MLP neurons of a small language model. Each row is named by its layer, matrix (up: input weights) and neuron, and shows model dimensions 0-191. Each number is 500 + 40 x the weight over its row's rms, rounded and kept within 0 to 999. Numbers have three digits each.
After each neuron's rows, "fires in" lists the words (lower case) most often at its 100 highest values on Wikipedia text that the model never trained on.

L2.up477:523494498482497499539503467442581490537547443510543524468467533461457506489511510467527511495514498449461425533539475475541477513600539450496523467538471528479498486510539521512399518462381540484507489563520499528485483511473413549431571455492535433485546493485480465436498502567557488534517488431530488557448479521497537506566546496473490449511563526539493485479478536482523518471444570535545416542481502507421472482492531523445494456516476523575523484551479473551470506430480436551520503435438463590528468578570536466511483494494474465506538489546488469572497561516532404536
fires in: "as", "is", "which", "was"

L2.up433:468582499510512551437490467485465494436503576529573496468457509532567449515522433434466520429471589489519508545554395530487454458563440463562530503571482446534513474451457492514561525501476477524471598530513501498466469449487485489541515533569470406477487573467441465463453482457499471433497578463512489457482525517466517438465519501401416493505612523548497541471500532529526448514542556456478499490502560507497529544514495524463502496462524498526453477534494513462525488492501489556527431527500433483500498486529503507498518477440529517511519485528486445472604454538502490525
fires in: "in", "the"

L2.up727:536512458432552515586537549549526459468481430544467480540434439570460562474476529574464435493474462409576444518511546500524491450517531399518471462457548564545525476488521508532484537553531511547404474526523506482504557527509493525486480520444434559499479490520531446497549527524449469503495467459532445538459485484554548482532549465522450525528504542500478487506581460516505542494519430471466485482533468507473562498476476470525530535581489459533406507476562511461519498415531520500471483479473506538465502502516531498469449494443545443416455466449477459544530519548448524567
fires in: "the"

L2.up749:498496496499487499493452486471484509448481549464594451523491490482473478523502558485484499458571480507516494478543496468476498427442514487544501467496533534506477453497569577529473453489545510525480471525445454505521485460576461499461511455542465492537539474535450458503512515537481481487537521430498565416556442519458521473467489572456582496500449496453474584505531477447532545522489428467603549463383611509561485483562479479401517495454526539505504470505454561466499533532520478391491451533516512510421465490518451497480479461452511564525492551576553449490514470540517473473
fires in: "of", "and", "january", "2014"

L5.up460:526508569461449377484498528466519454498480555483505477511470510488488504534499503525480459504452520484578517420532458444541556544501490514505488515545559510512536509509505435510542460467503410521529471469453545528506458531460540521451487533525473519493454454448431495485544499542459464572546531523451583540561516486472485580564521518461535535528431470504542546555502505506503499494520440486579459476425556535530528516451523523562462462568486424503559500503482528450476493514573450544463476432522500479496457427461506511548476512451432467477514456542478384405478478549489474470
fires in: "of", "and", "finnish", "not", "douglas", "all"

L2.up391:528491437469491613545527523470477450498490475528452558571485416504528557462455527442526516505481492395541564483564506498470483475465476513582464534414524412497491497446541507494548458419502601536489479559463515490561584459457498509529559479498537507488443514565455444464550537519485507546497561466544501529572495524498500491561542461379491480539491526556515473526455535493514480511477465500527596392535523509509518519511483510551524556473494532460495517474493515496459466569514468493526486504496535532530531484424490476551496566500489475475500485565552451491513490506462486502
fires in: "the", "and", "to"

L2.up704:546518409481464554524553458529523506489452521504492492467559452474474510467511533504578467512451506459542491441493479430503559515522516538478447516603495419433508433541570520526442481466525542486499476527527478462527535535494494472536582492574505485536529489484412514473463509516440565473590484549444430569484469561453516463554462436478473582513510532532412508495501511456554526506547438438529466534458553477520502477507528427553489456536501535492510516469526557456547497549473449485501524453522447497531517516526516492472611491573504472541477453534447521508508510555478534539
fires in: "as", "became", "appointed", "was", "become"

L5.up290:533493521521450544441545548500514472499569467517482447452504438512530446513479559552441490508499469510514458499504486514497452498542498482379527473559472540559559525553461529505461467564520560559496547510483490469489469489550585487453521503550426516430503445545518488532492529494512529438537514515443574453464537567402586551577498455532505550509543503523534528516544424508497477436539432461507555523474559447495496456455533474456475478487502451447475581488505547503543486503528556468524531513463475489432549476515497549453514456457534509484493425535492429458542458434504464527
fires in: "of", "four"

L2.up211:453521468497453543546449516467536458553560514579479511532444486448574416493512499492453502476524465491513483517483488564538430545547542508504481633488506493503536522490597419508536495497496536449490536513519414510444502511530528535522543494455493508458430501480505522515455450479550466532479517526492499426545501476468568435394499505482444493497538530570437500507502479505495475530563510508507571545517493505555570426515477523411406572511498539491538576544456513498522452508482501449491447438509455498431492532526467556488487506491549516513515491548530560531482536437457551525
fires in: "in", "for", "enemies"

L2.up648:475485500509510388485506410460556485551539436539532422504464496487526535541510533428517487440607515548436535469543502455519445424502511511493465528523486553509488466479523553522521499517492493451485431477535463479491458496499500482464447494504408473447484415509447450470423475535468497475560569467475443517527510475497485457476521556502524531520519502482519472582482533514543528434533505486521533546449515508499580463490443471458533469479466408507471554488447506399541392417481535518506426495541455486452457512511487463519465482482486454489454534554541495482453548537512540485
fires in: "or", "to", "as", "and", "by", "on"

L2.up58:531555440525505507498491552411481479462498494518491491471458513525445398505488469514425492576503520495518552520547517479453534533506518475506560427491461510447473547504492540526499467517527500424518519472498477554459474534473525527487541568564426442510489518457573542456556475488453534540499540572489598499490496510516514517582535450460477494561435520473473523509543469491500505534474496481479514531459525456543549477500452421426453501514565456430418444478427604485469568542522478480518553504467489435487469491479524498479560505509460563573431526539507475451510532493476499399
fires in: "of", "four", "several", "five", "few", "000"

L2.up476:494479461498483466491440429480552445506461499556518491553502413492507495518437461466534539533505532496532584516538485524515504529549511438529449482499486438537615502460449495485500492468460596489498475489508435480600520539539446464443488538484430425531491541492577436504493549556503454559481430496519455509521485494509493511511575448466517571547526497501539548558479512458509513436576429431564500441495513442484493519455527501547504460482435565556429495526545476473522499503535518452446489482485461491446531496427478468413511482434464525444482487504511489541529533524478526553
fires in: "the"

L2.up389:503506478464475470491528471485532529498501490516520484563515437550505484519506466448498503418459470573500520492555461461445463496462544512538558498560560513472610457457446505494516438541525463494492397481534594464514473485556488545490506536479493511473460543488456447568478408511438573472534511475483531499474402504469560486466479476486458502596500501512481488552501489521498411464479479530514542521448542495481508587474490528550520471528507559526478471584481515476445527464488448482548526483494469602430490568447499444427564495511530503464459484489526448479542501611515485485
fires in: "there", "took", "result", "taken", "resulting", "gave"

L2.up507:510541503557563464474571441526422535451545480467457537558446499465546436540559495525505496462514510529515492489572509521456459497511469472531558480549563467508435464472440482479571412512506492535466513485513502525531533525508501424496529507543535473506434496485446472526449516516527476510495432495492507500466470509498435500438592582487448480477510465511545501500485491528554508433469515465547463509522587547437499461539604496447549558492509483482529557524570439498516484559555537459459537499507448540449475453521541460498526449529588524542551478445503580541539487431569482467
fires in: "december", "may", "january", "july", "june", "september"

L2.up32:518453489508407506432530514550545506501495505494507470499505518513596494605481494520519546526546524535477470487456502494548528553434516581464485540462473509492510485419500538464488536533523509476504471493565462497489480525464551464528576428501520587580495479498472481568519526437512530549494468543533482582448504450490406475467381509514439519477519489481461452495418485483491563497523529438477506497515515483498444584533387483485584447519437577509500478558447514573483443493473481476516503562574456471539531436505504460537511460496512553522491516459475498518490514508521505458
fires in: "medal", "candidate", "name", "party", "election", "rank"

L2.up401:460522512485437480529530535544531495452476558527513477531506520586498475490470449508495519464405517464506499504535493562478499512512483506597459506570508586429495512483390479539509463518483480557514529461527529509484538538454456475492552471498456534454499441521459449500472491472534472601458497521477415519449514558521524508524535571469498562526504589457501521468550477507504419480480540529536490529473552449573513556484499445528522395579497498516501419467472449455473425499521448507549531463504497484500579401573526477549504557524469502537500483521530464443487530544501468463
fires in: "and", "of", "series"

L2.up337:526509444494498520488450506536572501540484489547467492455475424485500527540513485489501462405471480490498558552447508488415486523528544424574508481542512478469535480589472457532451484525490491495438504556514517490465489519425451522482524548406512515486486488478452422488558543475499436458555546429429501499524518476483536488574539561496496460551546470521506503506439467461486534547545517478560502578527523435494514550518567543383421483476478534475423430544566549531467448507526495484493469545508442515517510548472455478526485499505502501445534543513499473569484541594521546467
fires in: "in", "by", "both", "between"

L5.up373:475485515535511457529528458456582454443521567535495511537451509499458469544546520496576501536546500541475498434444575522454561455534503521529497549433464495554501492518462568477480497459531484404439489484496485491556510499509509488500456513484483547463448516511457461534541491541498531468512536561505534503464504533495494512496531514474444500429506495550522513504476454450543536598498510544552405520467496448507478483474494514413416558541470509547464557495514478450574503422407400549531478505423494573512502525549452435533517511577551451462549538495506448490494560531540486549
fires in: "as"

L5.up157:549541458439489457432461500479504497431478431546502485505447497486499570525481513575532456520470511500515473490515500488543527533524485542529512474492545488532559408562483477455516485533603484474465551483541464564472564501493575573459537487522538528460496510457454501465577534476468425451471581523473585490495435498475509500545457531451524485442466493472508444496505471482546412458560580501522527544464543471490548432435491419513504507567450461490486507490519534508546540546552478483456515520530516477531465482496418558468485579553532535481423446532475445504496497522451437519
fires in: "of", "azerbaijani", "amtrak"

L5.up541:484474490466524391498548523547477521569480534491505475464529468476523480503524475486517449529522511463537542506492539463426517438524512518463465559465515541519507490526461531560469513560518517491474503531477534475509513541500432527535528460435474559494438428506488481444422516469510553476567453527598500488553534462532500499446471489534480486516498503608467501470508575492456455523400485565518554461508509533556470486445508475561507437452449521444415472474490499533410494386547513468512504474497511482453436457552424482572463528437487522514549493547570563469561477485490499517
fires in: "it", "which", "who", "that", "she", "he"

L5.up43:507474505502454474473509546563545495521515486531504518497547459511467473483483486462459437490506496478489469491500500464553443444508484544434480499453545515544562486498474505573427581505476538510470490572521538591532511494522509503494570434447419441504514479579591564542528468501470478542528503427562460574462541517513552462512476513482436488497527483534474477546469510519456492489513553603528512451474406524519534506530492467552376413430490485521501467509520478503471542506520497467563515489523498439458605560529520464468474547481518473427469537508496511496465546540536551422
fires in: "the", "same"

L5.up258:543469575512541531513526525535435457472520516475450443501538501555480505538558567517528502552421425541576476530557522547551557459482560559505468500561415521492543521510491479529518493459450455561532542511501475526468547480512480476527553493429503468457457458539475450551515480499510499535459492536433521509521490526495530526550551449491530551491512442542409466441564383479552481485529444530492507509412522439502546541598553481479521436497554444517495458513459539487538477534499510419459567460471502458558496469516505509522497513526518418518518448487421515476544498501473510529
fires in: "his", "its", "s", "time", "long", "a"

L2.up66:462492536415452544505580483547475518518482479546437477572521428475539502464501495500463551454523504520444507477498558546478494499484527514429397519486460510514490449469559528514479480469487524519418524453475452533586532502497470531573559430445487489509416521504466470459525526505488487469547484455507543576552481601423554540528501507426521471517496490494453505501458512504497465504467480547540513510450522435571541482465424512495524512536536526565496501497504547483512462573465562519413531482517530605501484470487473501486423492423496455552488549485503413494499452484579472499
fires in: "the", "his", "in", "their", "her", "and"

L5.up713:465508472484543527516498413482455476440424506532512433439423583476534485431461589480495480484522516490496516529520517525511532462408513469490484508529444456508478464518503537602467479511498519560475561460457523445484516551541521541484485528552519512553476459551456489443502488451487485497511462488462508522504521547399512517532499485506531483521526528548459417467524496445533460445531452476562511495431582432487517482480539442499526473495479456532544573434486582593427502498471455530510560391462510576488533518490458556489526489489440509508509443461575534487495524502525489461
fires in: "she", "he", "and", "her", "the", "his"

L2.up170:493519496511470501462482471449485495530436514459529528488512415500581513523517518468457508484460498502531518506530472431553473411521493548505542451501531465497428529571530593535473462447516465539470522566415529506530473419554550480453562493508504515495438469528487483539491570472521454429579532519555494555506493423490475452494542591442522459527465428559524581465484508534573492504559494479551517568497502513514484403526535488437497537480500506557495501558466573495496554518512504474508482563509485461448471506501468481537551505478503493438528555553542497488563526413575526469
fires in: "the", "november", "december", "february"

L2.up754:492550442497548535481461449538493469460513448467535491450559475503560468562442457481427471504466529500422505518547541559489526532448482465537501587577509519519539507495538486471505522470484551448486470473470499482495513566521496539474462469472477441464476511512473490453492535567465507515526563460498596544499533492578504482579516513517484514451471481481539402559545504448557527516558397528544511437490528525513505506537475455515527440430460451508505484514485462445451487489549463480466393515574471511476514539497530434477566474523466421597543444486490519530527546523512534428
fires in: "to", "southern", "over", "into", "south"

L2.up585:460566477520476512481473514524472451484412508517462552446500503498485516541556375540519490532475456498503440477603478475452424472440509543562540522494561479451539537433509526514535432532540472514513504517463470522512487551516445573394500543514515522440515514520494562512574551548492406479507527493453533517430457545490491484446524459516570483525494534574512440482530497583564562454466585526502447470506582483498542519470539472476550543502501450520560436507530486500472496486502494534429511519480524470433468493482544530554499561507498559497465521550472456516469490533500477532
fires in: "of", "new", "atlas", "florida", "massachusetts", "u"

L2.up408:465398508492527445431488530485469527429417580590514450530445540504553428520607503545513532546500436508541455540530441525486537589441503485555482561510466530414500449498474494508519497546495551457450406520503501514493518498564500510549528533480505551502530468547511532520516521551534556504450489489449502482508498532498539398509520514469599470526511423506392524463510440471502481524485499523479495501482538531527497438435437487500462464461445587557510488482501511532461517500527526449514468513497486467500519499493422502543486439465492532474464477551480541463502528487538439520
fires in: "he", "it", "they"

L2.up4:418482534456520469500542490479482495576484486567513491572436484495496518512562529505513461545493489446512501449525528506551490504499505496492486529562452525463557549536515457497521443500473510468471467495488525432426508482498519548463527505529570499501390481504466524471481569575523489493505502401543523506517514477523574478460566501472434442537502596522453466472495481556467516493579467546444607512492534522519482442502499480475536425496549483517499525536476499468467507481488522520438456461435478594456567478446536505482472390570511527452553461528478417559521484496542459570
fires in: "with", "was", "under", "were", "is", "had"

L5.up556:535488512502451482524517533513516467480444433527541525492474440424544553499436526538478509522532423461520546423496483561459470523503471438556468506446493520492570463458570489457567469558476525463417479514449441534445459518482423540553484476525545497433504486446486526452487488456584586456429608454459490488441499484531563489502510528463476492558570513466471495522470519469524510577493573437520509526499584486489548496537462531451499488472459512437506466485530462504468442492417541496457519486478532552539558513485475509525517477453500540534532557526512471534465440450484502567
fires in: "in", "to"

L2.up470:443518558510517501493487443537483482455553449442577534506459495490518529495564511475480458504496491491499473451517476545530466536530441447535583478518471475539455545576480436551489507500510532425444462512500522487549454435532448468442476453531467498481443485503528487580422464576539493491527558540544505490522485459487535523456517563521481474472602436557488456489533537496594520478503525449490450508519545434542491508497420485502473509407538501497527447504538482561526518536535544433470524475430503524531451479484503418543467586482528510489586557549559489511480440478525429522
fires in: "have", "are", "were", "has", "was", "is"

L2.up701:503457463536576526448487520538509481485495458593436453522459434512530431526510496532576493543503416496517517574496417443446453510490459533486516499517469515511475499549534521442449486525530466518553468425508501548432483549549453425569504462499452453498464483507508460479502559508549509507519503515508501474484491434520553463485464458469493485490559448544483488440526488534559450470481550493490465489568542484470463499500507487478523525483593516443499484514505501526502482463453525578534456538488471510474493486479420410642515482443580514462556599548497441511535444475539515529
fires in: "an", "a"

L2.up457:466522549466454529461524487505506465542513490537530502547443530529502488591503540559517529463545479425587478543463526481443510519515496536470548522476514526508551496517523460527409468539489480503553475481427496477505457440485546466503450507569530495507513490500492494539561478495560565475519487488485550499552487495511477532470537536464480485496480427638465428489475524525571567472624462442537519517490512501522541527493527476474441476480464484427466492496460551545519503546518454488538453457570478481503422529507541508579547535454512438481500603501405537531529555551466472558
fires in: "be", "was", "been", "have"

L5.up180:543452421510467492525533523554491459480517489515436508525539429488483467527543486477476467519476427541552493563512516483444487443504512494522497564466460559463452471507511513526518552524504554546551560553559461538568542511538534471514474540453468619526461475473533506538422546498469472478500515482449431585552486536532508551517553511569525525442471497526522465471460409427479439495503491489474506529505559498547515554522445519480530464508490470498450481453472472505500464529459419538468483507565427491554588506509456535505479533532473465568440555477455464403429532512518502429
fires in: "to", "not", "a", "the"

L2.up311:513531494463526534517476468547558513475505479530481506512511480555550461472491582501520571493455539573461487458570547557516541485480468546457443544517553512504517483540428557531532482439578544488430558562489557537562512532558442428493512478557455479497490544501548455530392496452454494464451534514427518515482503537413548464505506462532531514566564482472459521490501485426453541459505500523514394572407520516471507477510532461537457564503510473482489501479550576507504495500582531485529463549452537556533503541477542474482483562468535535481476490532487502459480488520591503492
fires in: "more", "very", "most", "much", "high", "short"

L2.up764:538495454539505550485535457398544451450536494427507586436435537546553549610493479503534512525507497521530502453523519518526482517539546567487429464578490514519499518458491480548459511523526552525444526525495520440547478518571515496522463490539515494474497455432424514455409492436511452524543551521490520456508554520498507462461474502576441521412490514489468369446514503443491496517466514442451433547477515520571500537539536509499551464435521508472499525501481507558464489554480471507463454473550538492514558518410502549532502482524534544536520518503569493549484489528499556466
fires in: "also", "not", "again"

L2.up644:458493588434548501535509518483507562434632482507501529432465511495480461522507486473496426494500518450550568475551466505538525533518388438539528514506452403467582513546461497445449490493510459522516544539518471466463468551538511470517517519514426500503460557525600533473525565474504494504423488552413524499473460522469495500498505526536463462483470497547448521531477479420489542504555497469570449437501513536492477467476492484480479518474506478458477491507508589480465524587408508459527572498419459417475474540529493512507506468483501545484548511458512497435515531470477459488
fires in: "for", "with", "including", "of", "other", "across"

L2.up730:464540443452525429550474472534549528472543592561468434494503495442551443548487480460473524526510522447488478491537466486563549453411402541478508482484540511525523491495461493470512525495461530514466511456486572456569534544580460443451553507494479503588498522543499473562477492497472470527472444425507450603445563550448458546550518533579483474506558469487573488545463442470505469481545477520509466502476436486448473523509457487572495433549470487516572427432538564479504507491483462481516483540515466552545496514436492535527439509503488489469489506531490480470555497496568486470
fires in: "the"

L2.up168:492489499487573516493520521489482475555464491487536506448469476522513538482463414510487473493452440533470524514619530500510430455528464594527449483533479498479492483493481499491510528485472482522497511479392483508533501498530514461499469469491461470460511432555473502466436529480564497511450526521555631554458514528493449433453565503517516530472573475494534444483542556448556523493486462493518467448505450454548580457535507519516461464489542465558505503536509537476472543440522496466502493541427486577485562499539482435583566507517577566552530459493552525453508544571476576433
fires in: "south", "north", "east", "northwest", "across"

L2.up17:545487452429497497453500493584472458509448524448572494514586521495494532496516481489511499504431504501575483441541530487498480515453519557502484468539414550446488560452539481517560517519497507529475523508544578472491472547497532505542528559544525559532409401531456450534542458520554530460483491596514484542470506503420488481444462497478485493438519483457518512513455459424486488562490494444555437363569475436608497481497579426498512507501528484527546487510520569535470566575534511519497457476470495514448454522509543468491499463499488506534479494483483475457517500512494534508
fires in: "and", "was", "he", "she", "home", "is"

L2.up612:462464516482512486502499507499535448507489444542508536550424521469504517494505493511533538492505458524481501449482493506484435530553543475517442549525504566516502480569465455532530489463504481452469489527550470507454535484523474564498504542481500539500440495481559467510420536565528519565485558506502496544546573523450593462397591536466505472549532479481466500472477506466500511559507473512435558419517583428544522370566501461474459482545496457538456498591478582528483492499485518490505490476428418515498500518474551511442461512498504560459516397525502526590496509515572489542
fires in: "with", "as", "though", "and", "for"

L2.up3:452463476583458583536438507504562418501487522469547492568512501462557612507449536521474562500458464562437514463515513565446474460489486502544517567506515550465544553421470476460493527542417602447490542491471502542506553488502518481500507469536450502505470494532484469442534414496489481551560522479502486531444531501520468473525509519457483484560486557500564524599497479467471463447480482512508544518490505541500532538528496508530527490546408550537446484603485473502519449454553535504432541462461504508521488462533428444513416483488528528503518525430489489542502507564481526519
fires in: "the", "district", "s", "that"

L2.up587:501536488555479513462539576548524530538504493503436467561470415511528445466494551526505485461438497468578480558522492510477543479477456475450461482483541536453512476617485474490481438527514456544553437527497468525491490474444435513452530526436538458443495462502484411534573479483513467459464532451453554506489470530520576512476521478425522529514500468517527408526500430554507514494493479473509517521509575480516493471473450470599504539466501491534470410462454491494485540472554513499567496556556407485467558492521478449518549549556481414439534564532472515513548543532527507461
fires in: "a", "was"

L2.up248:468409488494445560510513547492529497537490424525503493572558458487531425539464509484457493445524529500555477571479580521505504517485512440602533492509462535417517506553525541519538458457509546587549432492504565493476524570461482517478509458478529589526442463579503493427516492520569533562488456467476470449562450490475488537507525443539429525447533473526478555519492526495508451486509438458571558450520549525504528420536514517474514545405459472428529524519534468477470530512446525467487518533495499527483545447402479506545485468510450524478536516469522438514525503487495509531
fires in: "to", "in", "june", "july", "on"

L5.up107:459521512525436531515478483552533536460461497474525513499544470444516480529552576494496487510471496534512507509432563531538477475495538509510456492530417514451452592529503491519452465530544467419485540558428451464467568440450506567543522550536515467456453423518502478527471494575556487506485507554494446588585481411560469461397542567538464500476514520593469533523511504506526519504538556473508481567507504566514523472461481504486489490509520513560451504448468482535453533420405445484514503486490468505488470511484486456513472500550586528536502450556527491586490468447506463514
fires in: "as", "did", "was", "do", "s", "may"

L2.up594:533576479487512407524522506492510487477496464590492489548527498515584469456429563585493459551505471540496510541597506544463504511534596495564542514468462512488537466443475507494465474571549483572558541398474500550435602546525569548463523540501486528494492491515511428487471461472451437502518497541538461523444502467518513508531525420529507485512497473558503507516496418482483403501510400522547485447462556434511511471470528488490469483491513461504441485465460540468512427437560430490494496523467457491501462457504468548509458462516501519495560448481451496458531492509491487513
fires in: "first", "second", "third", "the"

L2.up360:508503504418494510428522569460438499450515530534522462437466504543545500555555398506495444487468525526534534469560409532549462503552505398486487454501494550530547480498389575593535507448469516489483512494500553502538560557497529488489546472522445557411538519452498467511490498493509473534530505561461554529447493526498479468519441493493498531491523504518524569481495473538499431525506455484533480530474527472490491500538511484419513452461591458433473450565448538456456509553495459427533483497492480515501571497513507523459503482496449533513509447588472474450472534540503413545
fires in: "other", "these", "the", "following", "same"

L5.up763:543396476530521548478483492421439460449527477499502470453520476482528458520490558606494429512610430525485581483489566489467493456528499456516485552571457546454473482524527550551477541529486445455470472458452508486467515548440526491502479595489478535460488504463491538475522445456536503563506523550540537485508455443446525550572531438498522484514538453495529486391545430489509524474487475472434495448501544443578558438523468501494546566522515470497405524499458513535476498459452523505476540531449491542512491485468499474468484511423522496500487524512502432533545527481511453545
fires in: "two", "an", "several", "three", "five", "some"

L5.up745:512480477445516538492509489557462495568514537568546540522450449483589443421521546515566504442489495491506491460495466528485507485484486474501504436555509489551444426490535568534527447464460518519602454502503433460514590499459518531489515423470506479470480423518526501487503466512540413547565528525506499516520412478484514534511507533453445509496489480531479525506527492493519539493579526462535544429560532556481566496463524444494545482552446493535436462489528456424477466522583454429571500447488466479483474583497554515489515607506525459447514550475527499500538487459450506540
fires in: "the", "and", "in"

L5.up574:476539559501477501385473543533474530509515428500497458480468459440581486572510530466441462521479496451563496505484507500493457536431592472524525432518508513471490474500498449535560493447509494490388458510400541566572529510500533522528512522499510470543487533546536512488483572496549434474513547599500435531498467504559422454546567482549471522400449502493451497515423497501534588510441577533493441444477553497568560514480529503475541547444490485503490460446511466496488458518462481535471482496520459530429473502457544528515493485502547520506510476498560495513480495461532496531
fires in: "june", "may", "february", "july", "january", "december"

L2.up427:482481496445446478470504488535489478478495504478468498416448511545576491527570464555517514446481507538543525461479495454501456536543411501489466558473518571485443510485510457556406485471556551572559490465534496401492489525508457504499550520497492656416476480502486542498489558476513488561526564539516505496555510558431500465469524467494503589553494553540456501489514494424453472493534473507540493477474462531507479537526509516516479516426510515494417471493433515466551504536476546583529441513497542509531530503535483517505527490413486504569445544531474539463564547445476453466
fires in: "not", "only", "than", "often", "sometimes", "never"

L2.up738:487481502483548480470553508500485572518494504516469487503505480486497468526513536481512517477527561458454488454553524567418460520584479502460546530562508493442603486521549448468442529502482493517496564466534498470580475500535428526472471486545482518460481454488531576544486506526540521518490581581408429505519434492490561460539527435489494516455558504489509437558458487387503497540556516434518453434446569505462466484449480474458478501467481577510523456475531523532537487493491534403466428494474493497486493540402442489523517429505506527543462543524526550541498576484505463506
fires in: "of", "to", "despite", "during", "seen", "before"

L2.up265:449575471529493454460570560556558500451396492563418505507509473470501450552463451514521530472436558446498498503483529531498466529542431510537508483483465460484502475453460432498479517556573431546529458507465485470513555514499441554568590457479480493547511444483491477550567472515518515442520566498448497502413513512563493465447502570506421531498479496428419483482490515551559522484512536485482550493519492478545558544492438483463540505533562478492467506542559500476493542546472477540486514485525484485485511442576556467493487509515438502462496507507548555460553569558444487433
fires in: "of", "for", "between"

L2.up611:478462419526448524522478486447467453464501499480493518545506409508524546509536439583586528500483517411512494494507499492540492471445503494530514508461482464542525486547507508529520403496466545554521558455546504466483576515525537556527538483478530488548467494547559512529447472544481495605572486466481476477533517519534549521458515497415464491489531464552382531538548491458511388431447461525464555467482467500478502465533472461465466471421481510553452483497512508467549512495447532486507489469459542615552478473414467494503473466564531457490508532499550443498491555537500534535
fires in: "the", "not", "also", "both"

L2.up7:477500508454499507592557540513501475489447452564542503524516506456546446541555491570539452482556502471536466479522501560435441579522483506489553471502419501442543496520505479512574511588491477460537489560447442530464531508506535513508524561532512537492514441438454465502453494547555457474507515409466552523487421393456481438487449545473486505515589512530472472495480459498488501425516428505524471498537516603526570530501485486493449459505470570479546521482469496466487418493466432478504489553522487520464492504486483482537506517527500510558503525539571451522406521505454565547
fires in: "is", "under", "an", "in"

L2.up428:465564477493516469483471513477546438497500474546501491500459469501469487537549518524571474520490514446523487538581443474543481515513513476507494500535523493488545526511413531498517511559565466446535549456438429511503519511402501533502494518540511538527470512550504497522537543501538437481504474494517463452477478481499460532512538505478481488542509516485561470464526497456475525422537508498538537528515558480529492522538522503453321445543521382491444588520460565567526426477583523489547482457419487474458456521535495511481540563400498516432525472494532560500552505554456482563
fires in: "and", "for", "of", "chinese"

L5.up328:465513500479575473503486532548504490503467498526490543460460484495532505486480495520514535429495441495526511551461509570531551492455422577467527434520467463550482536536514520523471455471548415486468500461512447570524488574511471507497522516463406469509439504455496511472443460479518422442445562469514444531497555471451533463501510459553540507500570567469501461516505440501531503455535501541468524591481515413455556535496499535487514531455417545465452476548590504565540453473487483478600436550517539522411548552473475493485541490544513474504484540575529494538455527438516468539
fires in: "in", "very", "from"

L2.up123:537560464513525543502515457499548562537418440570495487483515486488489503570510553448526470489552456462518464528506575475494475490508427463493491500558503525516479536495545519496418515457401492478401523518515491472517452431452512508520531523509555447542447430448492543460494507530463444461505513571526519477542476517508480479491548545539443548519495536515460465461531478565517455592457494430464497508512498488455523522519531484505529449459508525412524598499475507552475499431532422550503542467510498437443437573448543549488503439507533517490499487540386542553508511512581489487
fires in: "as", "became", "made", "become"

L2.up571:452519518436565451494512464567507489568516540563546453545533461458498538526507504449481479522478512514472467463593519524520446563473417521475500519516558565479450478523466535518526525486497578470445483497456468473513582505461532467506453528435473537482453511491526413444465552533507544508544490569508610495464508548434472411453520533506513509542486429548539533484414518479445462465484445462507583469534526486513496595487492484520510527507486456506510424525622551487469524485528525514533507552526520484531493536540484488514483554448476485508492564580467507465499453556554524501
fires in: "he", "that", "his", "the", "and", "portrait"